python train.py --n_head=3 --n_kv_head=3 --d_mlp=960 --init="uniform" --init_std_down=0.0 --lr_mult_o=3.0 --decay_fraction=0.826 --final_lr_fraction=0.05
MLP neurons of a small language model. Each row is named by its layer, matrix (down: output weights) and neuron, and shows model dimensions 0-191. Each number is 500 + 40 x the weight over its row's rms, rounded and kept within 0 to 999. Numbers have three digits each.
A block is one neuron, or neurons of one layer that tend to fire together. After each block is what it responds to, as a language model described it from the Wikipedia text at the highest values.

L7.down792:502489514462477495555471420543493514530495565516510582499519601433466505448506509579492478514470544476509479477450491461490462456533481470502482489487492458487568520380545559456579504456551536544514495525466513540489516538444573470558426539477517522526466493532545549529543480499492496503498484513493527480509452481478470503491394583574455478483440567530502454489452494570538472541414485520501542443555488505492434553537534546460478419549508532438447529488527577545476521493507475547526507438506492497508474527556402527508506549524488470498477508442491462515466499485401464455
Description: Determiners and possessives that open a noun phrase, especially sentence-initial or after a preposition, such as this, the, possessive 's, same, their.

L2.down26:498461502600426506468535551498492537537461555547496522493488432498554486557468495500587454413469502507472490482509444498504500515561538468558566469434507501467459491500498460524415448520483465490521512522513459518503451495426416494423530485493519528494488534504456487525527525470554474574444480506483527526562478454533499492503497515508430623513479471508520434441545481529577481535466505520447449503444530470561494469518512472584562487550562559545519457510442517434558523493463518490541550507541520475517542436546478493528510499446466517585471402518552474486476480452478518563
L2.down67:434470536531455457528554464510552468431507428534557498451406589546471455459464510466504503581578492496551462465468546469499575474476465569527517510526537466451542405466499476477473486472580477542512482552481457409526529509497473492485530481564512408563475505529466432505452555496491537515531483551596502568545585539530513444494514490494496479519511500455490479566473418475535484462504548503489550477519443520434455453500527565455457456507550473537513535485480508547434493528460499534539498529531471493516435501463557489469528456523473499558498464540520507559488527556483498485
L2.down109:495554533494491496497547398507498617520502470478553508429483455544487569504445555524501482472466542529511471557483471532500504424548484478516506554440477518543519545481484533518544503503532492566508521485524486437489528488521523446494557498486530489503454480519523511502459479464496438567492458512537539432389486558536478457484451516457523502545472480530447489546490554486430571483446611529483542518585552465485529478416489485437508516483532481479508478488448500462584461566478535443482516459503563588423429508511525495477472517550468570462538464425500506468484531579479483477
L2.down137:509476507442456485544526529454553524393454481435411556551534481532505524483510440452481572453496536498500474455523474509504516471493534545535480480425506504565432480500463516520560520486511489524437530502554420455576519533520433456461531469472433505546456530462580556516568406501456526504531499525502498473538487510554476495472493549538487514512487416529482526489535486450469471501502474520533573510498461544472527572507476499519588436515490443525503426535485458529433542504495512486514559494468500522554406455481444522476490534589541544481499507450564589483500537472548445513
L2.down141:428482533531485504522507460507541526494474443496502458498492420564457563494530479498538493437458523475503511471463486448446522496580487545473501508528526470530486580560468578497491505474477464510528526459453531570518565454526477410449541458532508432508523472440496490522542516527492464495467514464534437468398448478538546529489472484545504523522498477441557560515550431555485572530512441465456529482462420539549600432441563502443507497521521569476542508498507510460442495526495501536559540464531502430495497489512484475444461548477564497475507558581553555545445531480478435537
L2.down169:467523497521522521517477489524446521437589471537503535459512520479524557450545454539495520531524509522548483497539548488422512550391500558502488551475501504531532460553503488475610433541553424471499527484515498531459462471473413551520540466474476545478478518479549478476445485519448449486556447506487551466444467442529527502509452537445450490504550481495417498517379476495552568502489491445544537479522514526517488496545480490558487497533531438466558521475463481547542520461498536605483438529552465539504516468476524455531458420465434451587562531482528528515482453536455516506
L2.down242:494413442573567566551481496546449457537437447533539511500511481491549594496601532521484501479471500564470440541505483446485497423564582478430473502476481526593479464515502482537529435493488511511395535451516488504507507487530459432505499533471501468478484460497511511521463456559527449564507605521495463569481545491492495444512522453532543486574560466499509521447418534512567493447470561505509524473481500533500468461419499524497480471510464512568466497477499511541613541482474557491535491470501523451506517468542461509465443461501459471511481527523516488436466470484483539565
L2.down358:552467489551552511436486561461517513576553462478503539512512509487559541528496462474449502436551499458535546559487492459535508517418506510506524542489548519435593533538471445402494511520461521469511571500600474544492537517472440494478538508491543501527446428471512455456445479473542556520484501477550532538518498478527500466525494458480473469479419497489494580459514416510526533431581550487450514502552498491564493479483578504513488486557480505493456516484516538526504489466381412527490534520520464605470479553524486417438509472501444478506551452497540524475473511484428466490
L2.down525:501473455551488477464516497424523490537540429490460497544472527488549520524518458543520491434592485484574517501498520529552508474523531508457501503491465438563529402455566481481571490524438494560426498450520472520482529455506431475504532569498514509549490541427494506575421485469560457506552461571446460539503478542545428488486435430593536488503437544502508447470455537528511493511511506449547533358551480499482459530516535468487508492505542472573517505529523487470537549480507542527543496495538395528455532514485463469466504475504530485507505497468548590528456496452534481491
L2.down645:502490549504470453503558500502540463479563496550463428382491470518532489506510484501438487478515494444529468476431553504499538512474546531456558463495495497494521504601538563509443482526507485478479570533508542505442445449434491482489426486489460520422449460534532598547478463523558515473520537462510436481557537518526518449521501527548483550502476590537592519570513574452448479476509534506496437439508544475519517492455462451476411566432498502539487483540540516482535509497463493479528508495476567474523464508438443575472507487483492506441446506521491550487502552556476593447
L2.down665:486522468481493503498510535457557495571430480482585469541521525556546515428480481480529517489498557495477483513521527528490547496506530446505482539463447481490436499519543473505493483513513500493535517486496528575449446469457459497462458528497479540451486479611507558599506575508514540437497554531507560526442429466481398482539520516503520546517476551515563535507395441424510496548486518473400430569417489470533422514543526482478473575576523451535475501421513516528523503486528496496497484523506467485450488525429524474501465456477558512540478579497508495452498532540415514448
L2.down683:479518469511519491488456541475534510481541481491481510556534548424516416428439537532506458584465416483467480417518535482575496498457464478438529526522548467511508481574519507466466495508534514477500446525561511512572496499442466488465533463504413450537455536432474518569446484624564515496515451486546474502521518510487504494497541499499531582529542472528425488547481468563563525510473535539529421434473466558461558525453567478570464456489487468486545506488503467520549495460519495519544495412448438470492545460484544512424583467456551519490525543497503503495495566517499506473
L2.down705:546533563546526462499483506535514507503438524493452419532448511408501505517485460548416550481500472491555499550413540487507489501581515476452524587522566543468523484534525608536526453555531499524471486493529534578598432460545491489553528453537507456574468418456533514488465443535510447552561455504485493503388505508487471573473470390532527531536419497495519525563462481523491478449491464488492472484516467490438486463477465489535450492446511495509516512467487498484551550466474499512514482479435507501490490490530449519562403473523483526522500514450527540492575519507494541493
L2.down748:477518547436538508541446493524510537573457495526420485485454484506533506479500484444478482520474527535583537458515460535495494500471465490420490575521489456517505466528484452501541516472512480511533512443528495461536407538562502503523524467448546484454554456497543500453492460438500511505559554394471561493471502544584560457463486433491505499514487485517484564499556517555376414469546417517521470567599502471501452470535453465476566527529441486511485579523487543480532561530535531448446564469466437569469498470507529456515505514511496532581478491539464488483476530528477536508
L2.down784:544526437465473509527480542485475477475534499432490529527498494535472518493531568529413452495524527505445488543545518490521565534414533507448500478515537453555453497471487490487396541488597461557520505554464453443528542471556497455493504508489511515484383513532527475477483527428488389579501499536479460476495496453508507543540472507432500542487502515503489488565499579464516464485524432535562560502553413461475550504485441559561501499512465583533579531541454514497535518476530512465496495477455522473488548548505506488549413422528432488563490496453536492532443467492539459511
L2.down817:533472542561489490414516540485466466507508494467487457553531516490533475504425482526600508426548548511519515495478549391473456512517515514465494538483491455539455464498511557561570580490463472493487525541511484508494479538400536470449444452524539541484509493526532477517527541465408529548452464511512536490460537466484507488527520577435550541513527457498545524468546506457475494489537538523515465485455405392528525483530407492510464544440489617539482515496497441611533471510473497450475503540505480496514527438537490440531511517500421545513461455530497548501490472548543464480
Description: The second piece of a word split after a lone first letter (G-ri-zodubov, G-ro-ton, H-on-ey), mostly names; also Con starting Conference, Continuing.

L9.down118:552466521555504510420496507568491524493500508550426436476542540505491503552556509555513517532443450559420437518500509494507491546556558531454510490532448477512465529528488437457531445552492521510425588468480531471499569561491437469470497530502517521576495531583481455517516550469508484436565472486530489465475449466461445425536512498475509472502530513509571507495432505492461590460551483519534529487470491539581491448541477564490529538508468445544501463521523458540488468490443425444485535519519446540526554606490501493485485503489519513480475428478409499435492517560443457454
L9.down120:553487440510541548454499527466515525480501517525464463471455515492545429447468514531525465558542501635543490627540504551513478494443545497484517504552483507523499458500488490468571496474560455427540484570581516517513540512548453464448516507500493482492489507452480435576560529536486475471463511528460498441480465453517532515515478468511475538541433515444412437466424521509513440514465502499532463470419587517542564502519509577456451521477507457475503545505557543460525436465534502440512484475570423548497513504428505537554467484495529541534483492504508476528428443496482454525
L9.down708:464569459548496535489538528548580520505507444528471431526534472486519438515508470542538420509434484450523444570532551516503498461520473469461496491463518590472502492477466494558424537553492546467529445455492528566555444574435516492411452485482509503467514486533512413513497461458495508538479495437446506495508515519513494528451491518526483550447464524531554529507433525543548497501458501504496446511577506559493515466541492584462562487404435452456535531511537416504484508531447472503525513525531574452488469507483527449447534491462505598591450458548468524526525470483468547523
L9.down862:539443500525502549520467564545475471477468488481484475505496485505559512533495496626529491498483506540495490495517484550406452539469520494491568454506446482553515509587531548583477529484487493477543520547538508492448509513462522491464498547490493465495466415545458515488453493481493552537526553555522517489465411554476478441570464468483466520468457551492537535421482466508393547505503536490446480451489513478655502464476471575518526467513570459513448444531531455505525460471445502513519499467477540482468447492471516447560515562568551544452456533447530505495418524501456452478
Description: Short subword fragments in the middle of a word, after its first piece and before its ending, as in pr-in-ted, dest-ru-ction, Roosev-el-t.

L7.down817:426477401456493504555446479470532443459441515532562496511558530544461479459447512552531443476496518402489505513490533496547512448562548498526526464540491485560499569538507505488531411568612528472483499400482474524566534508459436482448499474496484449486513498477444545479555478526511575433516479481510513527467509412524446444567514500511529433513523528511524565513486430517485454500502498504545499473510373539504463543506447514501509530558523457472526483577549468568466507486464455536475576524516476485489509557502504522528459505480540527430464530521538569477509478486522517538
Description: Short letter-fragment tokens inside a word split into pieces, often the second or third piece of names and abbreviations, as in C-v-itanović, Re-v-illa, h-t-tps, Cro-atia.

L9.down293:462480465525539491496517521504439518472456549444555478557531472450512466484490533463544535460530521526540499564549568473461472485471457505433494437544462531508528445414482477495511542431559480419507537539491471515484547525459547422484480474587474553471536577506507499485566369465494539404485586487455428500476480551480541509513457433500475559444527467475553571532572468478503471444528467481564532537455444476504545504477483495449552518480473511500507533483452537568502492478527483529507464504514551437545474428470500573483549528500531552540489441521502499531454504541539504533
L9.down645:522555443491500481559490508538418521497499565547476544464553497497531481480506479463577513582517449460512486454516565507523513441482461500483434389520535496517512484441546516473443523512553450524442511487540555490467440463483491433590533523469480540554449454480550497569506419482470448535515502503581539501484470476495452526527493446571498464533506573523489492534503498416484566465473461546434540573490451536500537484406493498478490515477574556524507446495475473522514478535485514517489590443574447506491505500552533544500480440475497401545490500499528522422458522492533530523
L9.down681:523504486480568519430532495482422468517544494480530466582461512520505421473489487506488427548549499454506437570480497479497469463504543550536498486526532466522521514503509601526525530475431445545495475494489442510440555508458455480527441514513487451515451551496527562442485524487529513451455559436425502521457561526559526499445471530468545472532621457467498474446547480571534469534529473570532538506503508419545482463496490468546479545468583492509486545395505534461501443500480491563571469536498535476544462521448498452537482493525510455518565549490544439578488461481455494500
L9.down890:448446500502481539539440527546524430485552526476493515517527490583550436533462530461534500479543526468493464466552458442522506454541487470629482514460526505550453574522394406495475511491491445545482537493514453433531501458472464486503383465482516536508491562534407483538509525454450496527512546484468513518478487536511541557433488536502533517466471529449511538518534509501480504504461471536564473567481499508502509567466540496480485440465514511529498540475552517464495504591539460479500536513434488487556488499500516411465518636495449496441543511563519531488479547487457478557
Description: Relative pronouns after a comma or noun (who, which, that), plus inner pieces of foreign or place names like Geor-gia, Kesh-av-lal.

L2.down14:452539431478495569576486507544498550440445552576515533463485577473470499543513520585484498492473452515510468447463472477450591499507475539484476443422524498560456403494478500490548524436501547496495513461539565560528561512505454513529526525497483441465491528553411495443476541483464482454480477499468488488478491463468480531531484508505477479532478411456532505525540558517551549526547433440471520548550589531511491471586526516444538496472551478454485444506516544529535450518472487403448544479496550524505439491537515436478514489551490516504506623459482488528527536520474469486
L2.down23:517468499571507495465471466415481467525442441548470533528518540554546455542565527452469514506559441461551569464395450495486472447529525463481510488558531461530486574507572487497518495491513532459516494536487508482535388450530511475465498492539481506523456502460583533489516536503513513470489500473487443573472503453502569525466491496512512464432578528521468524407470454445554506547554515513532568443548451531531519494504523447405504537453484487499480534498526431506554512580531505513549567510490453445515556493549505423515461532533439468443548542472540439481508509510444521456
L2.down54:476514514509487475510519465487413545482482543443548517525490520430481451525568519541510505504528482559477466494535554525518482495536436487499505518513531507479484518511573491495574498466500492559463508495450509467519530578545516533563501444499498483474443473535432517550525563480457533465521471519517524508370531541406490567542438510506544456420493563514491467568497502496466497413440542540471538444489458539464459475497533419586512575506498439486487496537500493409469486510445546457523483492514569470509534487508490535466448517530490522413434630501509520565456533469539514526
L2.down132:496460572509522484541550451465469428425531537484459500509500512542457488502473512508467601472487494562527517501523504558492532426500497549436435501450484497466511527580536502494604547479552462520487446507466548477529484453457447523475479486456471480469433512449447462463493506533545504546500490514466564430515492517503538522523477568465467487493538555445419519562431498525483565495472520448498584525514578551574472491518509493476558470487442492520478539525559513511458543463480476605410486516529425600482476536474519480498585497523539514487530462503458467440528524514441483458
L2.down161:548489472530466547510473580454498450470510460485550590470456503465487510448480469507522393462496493520575517521488455534517493489410460596504505513500487496517496442488475499426502506502536532501548509456441498527563449505424488495551500489510509491514449502462525498536476505581448523599564454543489506549437471506468475461550522556511511498456461573504480507463555443564522500531484460491494562565520482456583467555411493513534510460457509542573475585518479506604463518507479522527552432428513506488441466449429492453488481520558498472504535499524478472538548531450458536506
L2.down231:475507503543510488466477472473544540435527523510457541444543471441523439539476450498500552493510497547553470432491554494507533563492514532471504554487516519510427457425481542495538528499545476508508503497463502587538545517515516539494474443513488478434429510433454529482476533525580488520480453474496568588462491480469505461460539585471516556471532495495514449500437540557539489481502476546583468491533501485425523498492529436543536563514489547529552479421433437543539472514479511514514453467487516500451524571507442509553371374495465591477546514514450470458479485483537509505
L2.down251:456504522512469542503551516463541501480519535507489517394527492461440510533489484523492439549485499526597482476480479553512527460576512466539463512520575442551440506457442521504513558588476448568489526472492496543468551456531481529507574457474543463490500526502565466505532482566545474494520492522530398541509459525534504497410449471445484480440475545455569423515467476573449476528509460486543473506548523501477519535503495487527520449487571479420434479491511468444531433498463485527497549452475424518509545515555466470585475485529490517543534521533482510514510457614468415532
L2.down345:584574532495454527500496462536436526457545489457496479452519488460490564543480525480533462442473526428510518501526476466481462533538478471549494490435466485468520542542422484384572500540473500492606536524450431551513514543512510528464558589525519434509511473480529466521503495492518530546520524495569547522449495490513379544452498450564502487493506484403462562480467450419415505578569463456486504522495517434527548466423529462540463496517520499512523450528445545496508528504512537498561494509488524531461538517474500519493517473495564449556538538440497507524533463468538453480
L2.down426:433536502464496532485438519483525617525427524475477539440590501418597561527487470497481435558510461498470489448453502493479499569549468544535475500533453567566531481502508467517551538529496504508543510522482502563479434538458431480568456523554495468541543490485465475502494512502443549503527463510453396476538447547487578409473476476482467471425542514522546483380474514431487494509510499539538554519483435550569478460533505468519477498512523497519510492510523530513547542499490557500571490450519515471505530449513427484504522438453484506497481559501446482525503570530498467542
L2.down512:519508524421531523488553478590496469434534480471524465507492524549429477557592435519451472506461504527480552448493545509454416493460520513486500516481510473493532439404516555564515531464495475511489410590520534526500482546460484445545466552453473527509557491403473493558553477499510554486541533527499530481538478485516553516427478505476614493421490427496512486537451536500567491523482452449529571568504506430497481553510557486472530507514500568525454461472410462458500483520443471535528476504478499519463535498512481485466454419500543586507511523450514544503476513551494516483
L2.down518:481483497481486551497407506464456488469489461454500494522510476495540453520456455558580532457476479522543484496568495523478481522496438504536469561471444493575457525470544508530575482557581474493524490533590539472496487563464466500471531535473482540479451483532487519502512514546494410488575503443439576561520499533541529529427485521445513480450487550458487476448421543480446564505545515516543507500550483486459534531498547437489517410445609433546504553560497525478492434463501478442571446569477472428506470549497504493454510560533517460521538475536468463509479460531454528532
L2.down582:464423484524494525453452540545441525484468507476561499504533492471456539444489505538523489544442563549487498561462533449473589530551493517501511502460490541504495457486459481415543416479426543450489434572480551536523523549489520499485480464557610505476441525502550433486477454509443512460528448498459516500466463536422539494534514441466483531533498523518465492529557495430533512479442417465511491507496479537524547423532469449515521437524530529578477488473527538492547573556486511531506496507409462455511547505492590468534500488477554456514469608486535488557524496515566463497
L2.down644:499524460513466482552524528505489550495468550493510547524524537523498460501468491520535513501475517519546469477551472540515468477463498502561474517500504426533487480508508583504534450479552527468532519518510544433510506455425436485495518538498477520465439599453480539520516472481477485467488501417464487467550519553587491484465468517517523479496474495473533505502477495472435517524471528538492480468531528595516535562451543471432467327488521455444510464473521503487501466442424556469535452474556476512596489581500431465610480483450550528488579523539476574458526548462569449475
L2.down690:445413511512440516431555545470430548503422545511518462497597579539460424572570428478479482539484496474533503492494494492527527516557508471494544511471423548530530492528502516524472497515474472472563474453478459464566525544489460412537534527519568510483470527523465514494479470513500535470554523509440524523512409568516561534511453542506524462519543517509504454414509500501456501473543496404453498495493512483491405503480506439496505523523540491500519556503502503492516473471498536403447564524529516486516388560425533490484441512528523515497504511483555535473436515587461533548
L2.down876:512463505502612517508445530460408482538495504480566534499477472515496513483513437517522477566510475498538447533488444467497522538496487525505535446419484470559465466530505550434576521596496513528531457518479556496516507499486548582588480443496462469469463457516419504489460504491490462538451519482516542487508542514420467535533539517463480500522507466472406523474501400500537535555524516489579523500446544523452482530426538498512449508557535479524487483496510470480495579484510485628499586508500516493535528474482551477490612443421463465541531504526478478501452445459486532457
L2.down928:510466527473546468480527495526507553565512539517447478502557483514498491554495473482530514459513498471528510505521514519420508512486473540520452450486487546457573540486539535491424470468506469438509567536455533525538513503438498476423558466474563488493527503425446516405478502533535513502474499477514427437568494483485465483570553521605508477453484455498549530574539558466544485526544558477453540522546526455533545464453501491482445534516529478523496502482428519406480464512440588449514504446498474403460508581498552456498474587537505559513424458522440473465488493545573472478
Description: Mostly the last |---| cell of a markdown table header divider; also mid-word pieces such as add(ition), opp(osing), admin(ister)ed, and member(s).

L9.down32:495511495493515469489502484490513433470536546481547550544472473545519489535560530534506500530476512534495493526491524455505509516535447519489484534544518596546432539499482534483500528478421497480568583479498525524567548471465511512422516483574480464459504483525521508520488488510485435465477541513446502439516480509504511541443403518431454522526475499408444555481495528393451484528591549443447481546527463496566444527546460455605505519506515508587504445583481487443486498491533505469454523474517493525469484513440488514567553503474541487474386459531569443547515532498427484439
L9.down343:538497490513554423485534511498498551481525510560543523498390487454532554474443453493579527510494406495501415511533516491498512494531493493458476511420490518584543503531489483490496504526505462522454459422480515463530540566542453455490572554463498548569531551485481524469539489567441545536472485416491531471500553441505461546483520499511537525488496481568508533497487460478538555496474504478502515511453509398564433522477502525448513439385468441514458531520436527490531522505453437504480557479533549504518588484508455582492487532528559472465509532575461479519526577490452461481
L9.down763:508510455528433519439427491521527470511467495462499556502491500455535469519439513522517508471487468522529461527434506439466533515459498459575470509542470550473402537527496441503489430523480584516550458506509487523534512473523516505473549471451571467552515508432506513537561510448460527499452511517523547583500479514518446500461493447500479510524484422555552531506526504501517513538473584504420528498508475479521426482520550505432558631626556509532530490452454448516534445525565487502477551419516489524509508516430507534443523479453512422519486523547495540461424482498533570514
L9.down788:453515492457589515499443463519491528513555496497519549492442494525471476518488445501588509530497491435545508480490429424497533551542449526436454469465419510446502471539549495498514480640465557535528422531517440555501510532527479564476528585616508465544498438432459450459488455499518476538499481425488503525528519432511491611519513486534573457490508490463517501550451448447564586431477493455454515491477533443466443550476491478430499549506506494512473492495529506488518531526519495515478546510469511511522481499457526543510521561544537528507552524508535502505456528491436446506
Description: Word-internal pieces in the middle of a multi-piece word, mostly "in" in contin-/discontin-/defin-, plus stud(ent), ex-ist-ing, Nint-end-o.

L7.down550:528436541506509473509501533556569492508537516471529563521451512468457510485497451463469580480541489453522467490566531422482493466478500573536423451460431569534474501493552499436557481461460572579530480523542516513478520494481484506542549503480479443475526456479504509495485482510511454513536474440508530495466461471522478504594543488458491485510563462515518499522506538546440514529472485483537539492542426360431477489539528454460474471430553502532559558435534501430449538461546519504532423489527489470495497544534550502511533490488509525537574518432466487488553441503393554574
Description: Middle word-piece tokens inside common multi-token words, especially the v in sur-v-ive and ad-v-ance/ad-v-isory, also tr-ad-ing, rem-ain-der.